Weights of a small transformer language model: vocabulary 15939.
MLP neurons of a small language model. Each row is named by its layer, matrix (up: input weights) and neuron, and shows model dimensions 256-511. Each number is 128 + 24 x the weight over its row's rms, rounded and kept within 0 to 255. Numbers have three digits each.
A block is one neuron, or neurons of one layer that tend to fire together. Before each block is what it responds to, as a language model described it from the Wikipedia text at the highest values.

Responds to: Pipe separators in Wikipedia stats and league tables, especially near Total rows; also verbs like located, played, held and infobox colons.
L2.up1717:125160131074123169098110114086118174122095104144099120127133107110161139128188097158152121146135104099152125104125129118124156125141125090140085145154151153191111094180131118141126144100110132126116140133128136158114103144144114116137148128150135067147114130113159130134146102088173121184141132139132157108125116168132072105134134117177135115133114098116151119131122155130135127104156164127133114119126102116139122101169118090134137086148149146152144100100154115147141112091134176154160113150116131122151130160124119167159119127092125118078160112155143124143106115144123147130139121128162192116109098119134106154080195171095144113139165149159123177147136084102123084144124143165123116153111135092171115105073151144120099130104125107143109084118161137149137168154111110
L2.up1826:154169152122151181128110132147133148087147117120152124131125118120171110139141074180174137109133122113112119146132174105153102138141088105125125111165104149118111124115134102142134102092130153122123119106089149112103174175128143104149144136100078110167163121097165155114120150152128162141136162123143163150152103124130148141156165150112135111131082128157143143094132120097119183089115135141132148114171115167117132119124159127128131163143149129146125164149140128087131114135149149132154169157103141083135118122137154148103141129149131147113124062099086121094144097087137095127131135114131151131115108133166151122146172145102123168089127142165150138110156136134155137128131121108139108115133169119093142109111104120110109164131126147157116093108147098125143138113154128
L2.up2358:148184150083162116144089128104141156075146130133137136130102081131175127137141159188113168138141095113133122133117152106138126169150122134143122139120169126108122074139106140140106155132134122114137136130160133149185125185153088151114090129110134113149138110101138117114134133151103133127126142091103142160095092070159130133157141149089161064155094098164126165138146108138110138114076140133112112138138142134140115169112147096177121126155121157090130097142119119098097181103095128131125150146166125134125162112100152134178116107106180117108114171128092084104112144118130122115121125099128154139167048139115115122130125146075122138122105142135152139113160139145132104129096106163114136136105115097146150092098102109139128108153138126111094102127139143117104151121119103
L2.up2370:127124153098136115142129146124151109142143137110138107126117103127106184088070169114098154191134104098133120129188143118140163152107130134144169123121115130109111099125131127151109155112152100121130140123107144170113128131155121121144125149182114060175101111085154159118127147104114147150110156111168169128101116166139117109117124166155133109159108093119140128098174131149143149068137139113160115137143130125142149149152143104130104080155154117151141074112180111144119157132110127104166134181134106114142128142084121152086092126174101136143126115133134096116128131126102141153153138103140178140170128139115150123147109194158119145101112181119154106120207117115092146130097069088137148130105164085105114086083149143100137118137164133133127092123170099099138126169105131

Responds to: Pipe, semicolon or colon separators between cells in sports-stats and election-result tables, mostly in Total, Turnout and Majority rows, e.g. "Total |", "Turnout | |", "Runners-up (3):".
L4.up888:107130144153083178154107132183164128113140123087124102111149116113179131134167082170093163139144117090130118107109130105151110149116140143162159106125169129136109131156111114091112167128103130122123149120118155173199040137117148115097124142135095117137137119122135098110151138139127176114118117124152109129125097102096135152135126171152142122125075100121144127113115155169161153143108113134084120148120109155106149117171125137127122150135128112099134118107127133103117177144096145123155139077125115130141147118107118154128096131120146119201127064123168120139120132182126146128126074096133139138125120125139151124131122130096172140129124134077149136107194143141177101118129082118136138190144121118131124093147119118136149117168134173146096090106162082094187111114120119

Responds to: Cell separators and numbers near the end of a row in Wikipedia stats tables, just before the final columns (total, goal difference, points).
L3.up71:159138120118120134132101114140159176111146096116149156091150094173133123165104116142096130142117127110165128095137138120143110159129081117126114126125116160121127082173107152132106126115129114108121171155118128089127150098142120095094149133136155139128086133128111119129103159136128153115100095114124191133120104111142106121122129125057125137114109089119131148099203101094139169118072108112160135115144102116109153118122164119139129119092143153148161123141139085111133154114101120111145117160129147093133132145136148165126110133167143114092147114109147128133137110142105119121146083096144161158108074094149149122149110118133123137128111156129134141109156114141119112127131095093120146168125141148131158157110143121100123133134121126127106092108144159153154121135121131
L3.up195:117121122121101140115113144140143131129128116100125127096103086117143169156138104096109149154175095104130083121143104079112180116115129122139142148112152131125116131148129149129112155119143136095136125121126141131137083111118154106100115144132128069111129167164142108134088111106166166135123093153173117141149091117140129130159122171153121127158093154150130105129147111140128114092089138139152139193148141128131142132136111095125122129146129120149148106140125121136111103111155110129149126155153118123137075151140148135154107127161140087097145096118150099098120129166133103137189126113127148138172085161152117134161143128123161132101116141138150138138162127097162125107126107121125139177161102115157098112079182133176146081129144148145113122131192082138136147172110141
L3.up431:121141135125107153139106131139121139097154119108111145122089145124118128144097125121113180117167154070124118103113111145144105130144136118110108120097144101123107153156182183132140112103129130100131140133138152134131105135080165144144064146130137072178151122110129125137139127162152105140105105138151079128091058100108116092116112118132150148073102176147151139105157121118094133166084132161139150154117071130157161108113113132122108157101107163165128123182124108167124096088116118114130103148174117105136123172126140103157085147155196125135096170094130101061132094140124100128151128120152134159173118150108130082153180130107135150112103134099127083146151123077160129116158111148126125132135121099153173133115161138173137109118140110126098146147180122124127122118121145
L3.up1024:117137146123081157105094111144154111128137128118130145116137118109103196122134075173107160153126126130128132116122130101142202112110138160150138129182133126153137109196099094123113135107157107109123151123094158141123090167166167112124110130107141097158104160085151080158153110095126151136097122094101148131130124153107131146135123128172130110128102101153124093130132115155111146093072156125099150162151139123126114125190137107124130166159117119147151071098152096118103123123186125133183108130108126119138082137140099152114130142113138121104123116131156105116138166141102108161157088139150128108167135100140144133139140142153155132079111177136121167104135125102127122117116112126124131120093126128138127112109165123138141103130130151102107097104149097138147132129110143
L3.up1158:181161114114102148103103152139155141123139139129124118168116098107160134142132104137112157139106149110116126138119134113129121172135113179155132112116128130106130085121160120136141148112126113085135129134101169171124129146159145152096113131132165093162151145072147127114135133121124117100134120107145146118128105080130094122110102159085140093152084111152126138125110122131124154134146131163112160127131141118139128165132124141152093149172096140087104115104152123166149166082114143091156127106139101085160094095106127117163145098148163139157148124104112119117105116124114079135149095105133139146159118136122102140135154102099129132109111109099131120137158156085168135085174104171110112150120111121154124147134114110134184160162110117143120070092171128110132144129116152
L3.up1161:143137147104086112150102150165149171074119115128125156117124095099091150157110105123123171131176097082151113104159089107115130133165102115121115156090145103127162114114118181137107152140116131113137121120092152168176139140100112109128094109128139091137142106127146090145112138118148121102120135121160129148127082122114084126133098153145145138152081123135164125107155128162153142141111127136111175149168149185126143147163142101120127148122072136144104144179154152137147096114137120126124126102171114101116108156139153139135089114150179126124138132145133096068150120127133119115143096123158191116142060149094122136153122127107170149143124123128128122173132164137135095133146120110132118131123110121157179122130169114160141160164126128121128152148156156155157135142116142
L3.up1476:157131128096102136126112126121145133132131106129112099145122116116156163123141123167117158147151118126144123103129155149136139136143111153091099134144128154179139096161154131093154154093117105105140151096115142099122128094146158092164089128131119066133138133168119095115146158144163171143140115129151139149170091100102076119152113138164169114141066110164135089146158103108111150119103128136134148147124095169107111151113141094119116143120090111154162111155135104141113149123105101117160144153117126105129146129119162122171105126143173116114145146127148139061101121142140093176117080128103115143164114140130135177146130139137160148108131144173160142124135163112121144123145064161104136105104088115140172155154149128122148109110129151109127093120179108166152154145132161
L3.up1591:151130150149121142158096123186127141090113102129156126129123101124150178115120138119114164112160125112137133125135117152120093140120133121166116153122153139151129144126153162137130144152112117125124115147126153106159111119131128145112112144155171082144132111113171107070141084156144112131120120128118134178099078148096139136091127141089116141146067115146148129126123144116116137137135123124124161142164139187110147110124119104108157129125142133095158106114113098137128148123107117128112109135148123126145132119109101128158078134179186127140084105103117108116121111160121081150125094091094147148154106122156149160102117143107169172117091125105115134114176170063145136139164116140142113172121089113155150156134128148118173167153125124106125105129188166149157114127103130
L3.up1849:125159099152131139148100133147162158109130125112134114174114136085116103173102105152091142103173109131143130099086148136165142164108135122139182123117164126193111139154132126124109123100127104124124135143149140136153070111105122139099123115135107115156126092116149126128162177147098124132110146114128117105090085101129138121097100167131150153117101105135128125113099202180152148090110144142113160149109139152158143099184116107130066117148133161109155122116121105093126167089111174092160132112140093126124181139133079135139136110121162145105145128096135098124114182127117099159124112109126129162158110129104190168126120132164154142128138154134121122134183127078146142087124127149152135186142109100118148083137084148161128138154131138153116082081130091120144168172094163
L3.up2213:124107160158134139165097144143136140137133093114074125118120120153132139131122159138083139115133136078138122097110140127137141124155107122146117116104121115161123157142119112110120149134103127121164158132167128137142117100148159146133141117136125070156085148075129103113173139120146179095125115124115108140107077136135132131160102147163160108121074092118118082100143128081129113116113096119109117133140114131129090117122142127147128164128162181122129113099181109112125155125079136155125106123151129151168131158090110144151102128107161117158124141132131129051120063129110121127155121131126126134139115168109117106162181109090119134131120112119129153095151149139130141116125112150134111164152095121158115111122130132095115118155127153156129143132175085132169149144108108
L3.up2417:144176170143139128167108118101134121103131155086165129131151087125143138136164105137088115194086129129168120134137156131129121172080116114125179142170128116132143129123152105085146180099122116153127135084120153161134130082156146108126123128144083075155119092129128147128154165070156165148152140090125131133131105127112114099121122127122106120163109150179142111136124186082134140160093137162106127112117096178115103153125136123129149113106128135139133108120163106133133163097100140122131131173118141094141149128115128148130111141110147108173136057129162069094073137125123167120102108132101146134138103156145133118120113097144113089122138135137149144104156108149120156140070127128137134147174147123141140116141114118109125128119115165106150149124125109141158190117106111
L3.up2504:137172127142126153175114114165115127072106110074128075148127101132108104167126115156102161110152135104160091098108100123137129169171153093141151122152126153138129123157141098106145136132138102124093126128193115116162141135135146126117138138139131091135104117115107147130153160108141095166125137114142111138142132104139111153136079143108160116110095081157139113147107108109119163116123151115137157161075104163147133086154145156173102127153091144144172126132105112161123133084136135098153090119132111070122106129118127116191105122123144139159109133126143119110113117143132114121153121152109126134149095156126131152158152112132120175147147123128112117097155160076142108124133083143135114132117091123179132140207117125122086146167154148110115119107155072129122149141107151
L3.up2617:173103138161152128143099142158110175147145090119127116101120121127140145091124154131106117126140109123185104124164138147102129148104127137143125128101153110115089108129155147088103127156145097138119127115130135111149159077121149117077104147117147093142160158111142133118140141071190150110124121105125084137128103094114149107125102161078144128136077131125142103154144112134143143128137135121159146127117098156116089140117130129115129132117136135138149142147171107113148132136118150125157138099117139136153091122110149143131088142113142103167141095107171118086111112130130145145136120097122113109143122130146116123180138118125129124179128108102136120122160110150158166170162120160118125132142131093144126113161116106132113123150137144149158106124144081120131136107103100
L3.up2711:151106147114075099166106135105149124130127091138111119116116124139112136122095145117081123105132139121140142121173089122118150137109152090160108074120157148139101168150186144094151129117144155107111160121108070130115104106075141152157117136127162138141131134130129155134101136116184130098115146133137121167120087100104095128105112140097134151123102160165124128119112126167121114135156138150104131150109116136117127142146139104144106134121101156131115148151121081086117089107112091100101132132160116108159139110142107109110093146148105112142136117109142145058109128116100110117162152091137122164167145071112139131174123091103128139137104129117127111093147115096155117123165089138127109152092147112153119119134130122166133112127117129105124125133121168112158135120121156
L3.up2760:119095135131092175124132155153161171178111140127172147131123135129155127127171127145140184139119129109103125138108139109111136159098114153110112089112158118115147115147141144120124153138158149132132127113188153127109165147137146151093112114087165111187118171127130120116140154121149133125099107122137107149085112112103122137161143145068117114164044143161118121119143111106128157108161125135136133171133122141129124130147163125128103154108069129075133120126144139132129087091148112135143122122151124094152144112129118155129090146120119122124142152121164114085102107125115126120125113093145185128131119155148163123163142119097151112097133141088142134127151147162137119099117156135138129139149124133158142148100161100145152128161119172149113101139147150123150138113123121
L3.up2771:121156126140100123113083109151147120110128141122104125128123118121166107143137116142117142123158142120151125144130146105095121147138119091102121112109158115113095136108177138123100119157108105096139140144106154119156156135127152120126137125111129106169129118101150122107129145141124131096082119124157134142143102109136146154153085181116107146123090158102151122120131175129139136127115123150122154104105140164129110100196103136116119151091065124178141120144158138140093155113118110140152115106198127094148159155133107118138109119129132147092110149146106134127129107131108120123147132111126139194147066120105138127179139129145145141099142131137128144141197193075151115121113158157101110156120094100135126134120148123131140164181109130151105128145140123156123143121135121

Responds to: Word-initial pieces that a following suffix or compound will complete, such as fear(ful), practic(ing), scrip(ted), neighbour(ing), twenty(-four), in varied Wikipedia prose.
L2.up614:153136118140153076119037086112153138118116128135133085133150164139119116144115163083124130184155135135139103134155119119122123127147117124131179157100143124091194120132154116099144134149117113123142126138113049102150133122153152168113147144168170066148103146143086129145091140134124146138152165160060104089108148125113110146064076166099132099171121054112125107114138120121161152185124123108158142106130117128142154118093135121124116159124162125169117129058122118121151209077096146135140099133094119124152136133077135130156093159170165157154125134152121139116118079132142143102116098147104133115125139159094098138117120136153162126147151098103135129136151141133158123175124132176114143130131131161138140153129109083096128171157129111130148118129148130118125132130126129
L2.up1117:118146126151130112148024127147138136090158123142096116126126185101151109129134130109103115175135121120143122133137098098103130124128124149140167117099159138119171129109133122121140129146118087105125135119117081124132167079124117148120141102134160085134105102124050135103114142141111160145111161126065123105115143126104127159105084148081109129197118071128140112144114118091160155170142076121142132150122100153140138098116147138121121165127118150183105166059128148144168166104116136132121125132125106108184129132107122154130090142157129122175125158160124136121162092123154161141144088129108126135118105178102083130130109175166150141149120110076130141133133145151133131145127114169107129128137149144147106131118118117132098168167121091134167119143138157142129121134154124
L2.up2016:153147106156108111148045144130130145154142123155113063180124152101120116115117112097095121153118135138131067157127127119149134159121112127095150104123146151141177072111140137115151111132118114094146127121146093091113121115108142162133154111120153055135133132135115153149113140104154175140120129124089124083155113108111171163108124165073111104189121078138119100131137111123157133135150095125154151140084113154151151161119127090126110165138132152165096131090151143143174128108069122150111148122127149140156128178136151174180147146167126164140142115138125131137152114162113126105154090145128179103086111144106138132144127161152128133136129105129152137095128160138132111163116101143122156117095125128144117155120093108088126127156143145083152101127159130110123141163225108
L2.up2064:150126136165111088140019094148155137101151133145131099134154162114107104123128121091084154169147145130159122148140113121142143116102132107143154119079132109111190139107138124116143143141139107127113155141111049092125122095147137182119130144150157096129105119149050165135100133154152170123128135120077121086117154114111134150048092170110130093191098094113134129140106133133175136158131111124131131157108098141142143114113142122147125143131154133168109126055135117154131198124080154129133124149105136121161129133104121096141119130146150144153090132167097131123144082162140130135124082117112125148129115154087110100122108129140128155136146111099148105127127114143105120137089121175106139114147127115135124153115136086086134170152127087123142130134161138138123127133142134

Responds to: Opening fragment of a longer word split into pieces, usually right after the or a, as in don(ation), consolid(ation), Govern(ing).
L4.up859:151142106167136130123080155150149158094093137122110120125100128114095123123111118133097120135127117143190103134110104062113132115160130111107115154082161090074137140149099136140111146138090127137150114132133108102151178138117114124127141161122158093118096150124133158099085109157109158141170140124151158099127109106134160095123119156137154119163126117097106100173135137150170120150138104100129151120128130121112129136080110100179173135139097125112149132144093119128128125115151151147146154137121134119127096146126099091127131136132094159146122123138144160141151116121132146124146116106197153134135112146104136182151077110123112094102151114128129159128097168114128123142152143147146114140127098098158124150122167118117123109138110149130179117115172085122137112130154117

Responds to: Word-stem pieces of nouns or verbs that need a suffix to finish, mostly in formal prose, e.g. excav(ation), resign(ation), proced(ures), estim(ates).
L3.up179:156151122111097164055112140151131155116084154117135145139122148101133151116125145126139165155128079147122088101138122130115159162114161169131107157098132139077146143159112122117133127139132121124117119144135125125118113136146143122142154090155156078155121110124133110123139127099094170116107120125151104082162119117143135131149114186107140106124118109117121150153133112120144093124095138108117108128111149139125105091125123099156151125141121105137144148130109131115141143079134142126134122200125151145129082134096095139106126128175106160159125110130159131129118159151127106137122113134136144140118128152151103135164131164091123112154132137130143091134137139126154117170149101136116156097128143109118122109119158117141127145106138139148141109135164131125139112125111166
L3.up418:101131147129129134113110179183124174158150145157133108133136154148113117090148102107102130147102114181123118132125169126152128136103141130119104146116105164100113098159174185150155129126100116110122071101085133097103130159122149144160167136176117143145162114103157118092079161131185142158117132124140090094094094084087137123146091169056158117097111099151127125154153086130127089128117141141122139121131112107137116097123107091105152177180112129132117106120118118165177131089111133131102110139108137123124100123119161121154144146147164126129128109135128149116144125154136109094143143141129091165155117143105109111121128137123126132124118089130138131139089169111140125168151125151131133103129160101112150166083168093088118118149111101133151111119122147104112147082146098
L3.up498:126141122101182136140097185132123114159079120138115087104124153122121085129105131114116166120133104111136118112130151139163139154117147124095085181100140114115116110126121104155091139141077118121127116096173139079102139115091117142125160092163107077134138131135130162120143126148179148189128182125145132112113132091115135189127153133128159095117125121141147129150146082148164118126134128123126153150119096161127101161105108118130117157121135117112104126122136125126142149127095126159119130113117126157110147108052088096145144142102123128127144105194139113141106097106139069158123132121147098122109153131129080143114141168104112105129152099097128148109110109155158138106172149145122150115115115118093137167101146116102161114159093093118173115072140132109116122134110088
L3.up678:124112118177072124141114163102098152148112093164107078129109106133101122138124152132141115163124125148135084119162108129170144120103111162113150155111170145160137102105137150138137134158135085138114156126107087119160099083169146128125116116124139102147118155144118126106161140119119121125134123141142166141146106144166150127143149173125118088151133163104125102101126138090128131126128103088106124114129118153126111109120121116129170151141095116158100173058123132087105129143108110111180156121144125129144147117154153109095108119092101159137115127123145173140158141115107153133130135122159084081123127113121173144155115157081154137120135143123137139119135143113168088142132148185136131119137094120128131128123118121127127135166141125123126091157109191113125114102163122
L3.up688:118098135148091158110106127141095114125147143131098108133107143115094110106141124112084131140143105130105104091086166095133144113071144143115093098141115129126154135167145142185132128153133125133160120105097112138105129147096113161137144114120141099161146112164152127130105148143135152047098141144136114108130132146092114073122123181108155169141128152162128136164141132134141142113150132120115123145099136120156129126090095108098133172172103155137105104110111135136145124137113149187154110131121114124134113137119173145141148151179143134144117148145164126131132135139116102135140153161100150186153122169149168121129129110155165157119158159099131078144122112128125103118160080075118127064114159141141126134117121130094168161119143117154171127086141165159159155130142079
L3.up718:129149152121125152122115192151134112075112103176111121109124090169136093137107127134120112107146126132111132162122146107129155175085130140145113129088120157100102127097158130130157119150128093112121149140128139099185109170147169104141135125167159134143140114124119096129115166125166113153121102135123109112106124092145137112099149164131150108113118112133134095159097092122139135145142100093090168136165112142121112170108093097117099136130125118126112108110115147144132142110122115147115140109089121157119081149091123123136113129133121140100159146125103152149132149135139078145169126088102098094116098141121108092180108158080088130085132111127124115146161140147132123157170131174114130166120131080163130144133166118089124083130123123137136123095116138127128152082153100
L3.up826:138140161106100133102131148152148130172100168108138121084145105201065157099095135140116111126114119078145103135130106064137105148092132182142130136107116113102097132124160147141117139180118130122152130118074103113154138123146125164133101109160116138118136085103139123130141111136149174149090081129129138147146117177098108143150109122085148113126083124133132089108107143155133121120116109155106169141126121152131136111156138152134159142106098135135129102154101133117146093120161139112174118133142134118107135153118113117075112145171141119140149138156128160156134115095121128137150139156159116124093120155099082110132155140181132089107150130113123108158124152130135126106114113151122138115135132096142114123154126120144131114145175104090126119134111140135133141195146170
L3.up947:107138141142065163136124141146096137100124128168106135107134131143147145116124138145120141147076148133117129152093119147145133188121119154122149125123118128155111145128161156172166125147134073126136113125104112153157132116131106143142165129135069120128138087107134126123175137113141134086118147129143145096155135166091127122168087145121186092140048092135123098114094129144110101106134107130142160133090125150109124103142163079107115072109093137140151082143152102129141123107153107128121137144154136130101113121111087144073114125124119145146128112097139137151129130106117098144140116149141133133149118125116069113148098211128111104142119102127131088135155149095133147137103143177121136174152086106049165133131131123166162147154104132157120121141108132126137136115151089
L3.up971:125137131109133140125134095123129134138124097124114140146076086138162133116118101158100169156154084130165121144127106142126186150073116136138098120123133147158109094167108138086119135134143149117130165129129149108140110114136142191099150162165146102093134097101175088098073115138120140128110102111146151161067122131145156106148126157088120107108144102126106120132123108125105108111088107133125148128129131142125124146187123068113129184151122133112112129132141142153138132147120120100127061143108124112150125135113113088114118123139156145163107126152180057138146122091139117137136134141169106135103066155081135123175152160103160085096138121132100133126103163129135119069086122162127132138120120149134123137105128138155137092098145101155123141104125134145135123133202112
L3.up1287:129154135096106126118094164138163115124121136172128106138100129133120164168125163162117147139123125138168122127107127109179123134125123155141114117135129069155109124140121146103118115166121092126132143155096157114146098098104172131080135143162169097138105125111111107148123138112105150160144088089141089161137116090129147165164086127093125125149124121146138143132138135130191105148140123101164151131095138123133137101125102085159125162131104161186107136105094144131119112130120150144107152162157132132170123106129136163124119129150140151133103144141153165136125132146158154119132105110143118099121105155100149105163176128105167144110173118124151119157142113148164125163169139139140109111121130170178107152137201122118121120134119166070115107144127123118139093063153155
L3.up1328:090089206117126129114097131086161130090142067113088094085125114130094136123135104143112139138117083137147148082148129116113117150118111116086090124137126134124118130111080157122134146133106120139119184135106134097156146129156137111097146128153108121144129128114138105083099154123126124126114123085172147128141123153142159099147164157048141067181138104133126142177176088139171166108147128169132143120172153162114104117132091142161149132152121108149136099095124156132122125148101081151111140123112127128110141158114102087172130125116159146110149121112106155136145152149142136142142149086104092124125077170127092130115148155135110103133150114139137114158120142147107108123115124155117122083092131113170118170124146118079135119142132142129164099125163136151144151092139085
L3.up1370:147170143143105156120113139131090132112114162115114141133104127148110125143107145158117137123124113143132110133143083094151118125079142113151126103140135105091111168118119076104169134130134139106136119101122113124136137102062119166109139092142148137149126121103124140116124093142150118153118125132117121116167138107082130112117119143114187133130139107113164105111122101148139097141120106168107165152125096165128133157122103156147138153118077111111127107151154164128122114103145136099128096150119128150128159121112075132090136121149104149151128138084137100121145127123103062153169152090161097112117138126106083152130162146160072108133159109092126147137120164136128129135135101144140130132135105115128149156125058111148110143130159134168100117116119130092154127139122107
L3.up2080:140143123119117129089100136113143112078136118097146126134107101182156154114073148110129103134155123135138097099089127140173145168109129109114150079120143159092144171113105109120125122160123104108128121131069096125127096131152098186079111136141160119130142168128126098125093151114114135123117118146127164180134087118152128104128107153148127128163109089105126112098117140163121159120103110109099146129172129156126141107098125079140145139135135110134102108144098117084135119143124114126165130124114110109129111120114120117075120134171118151149118134127150099111119148089121148147135160115146097137119113160101126150065108131121104134112134122142120166164147131130139149095107126134119178086099088140125162132159151121155147137135120120149152093107137119141138157150136146
L3.up2277:075136120136129111100067143136140137138119097142132069107124126133143098105135133107128146149104079110119104094091126113111178162121136132145174147107125129103174101157158121150161158155153124125137124127104093105100141119137142181121163088130186092128134158127099097113111159123125159133137137124156116086107131118141153169083167129099140097145085167101151130100162089152159108135134118096123114159127097129128129150129140089122134167143124126115103130081130141082148124117110145110159123156118122133138111137089103157126161113136118148169142133128132131087109117131097051184148101146104143138107125153101092111132117158081144140138170131117133128080118142141134134128135158113142157116108147118131120142112123113131152092157103148146118089112163169093147126118171086
L3.up2695:157117136114078125151116123124144070115124092164088097157090103074127173157186122155127139147128057138170096119115079130168123169129180134105150150132157149129121113119156107150144112128129128117132114137131133138115123128092149134125181112148087091134114185129149135141119162117147144123105117132150137115170135153149120111177135154136117127138151149110119158139119112131168142076131134087176121167117103140138123109121144120137133111150137158127155122086139136124138128155071157153194093147144102159151129090089109111104116141117049160147124143154143112144157123131164143156172102131156149126106093159148116136156101146085117129141130123147133174111126111109123099144128171126125161115122108127131110144121202114097138152124142133111138092128135117113162110144156129
L3.up2881:079154160148070128130125161133111150116103128147132122119108123115134159092120112160139148137076077138112120167140075132123142139112136141114154162085133099129103083123128145158130126149106138127133116138112124109126110107128122127121131122183163140111133105079177138129163121110113159138117127133126174124153093112136097157138111147083141098121141157137136127119115098140121128087130140151091162132141123160122143114104094102072135104117106124160146110112172093070138110108117172107127123142169115137119130121135093094087132121131093150138089146148186134131177164104108156105148123143187074125144087129109100126109157154107155113121102136126119126131109117121136125143143141122133133130096095146151130130149116130122137090142135125118137139105137165142143145155182113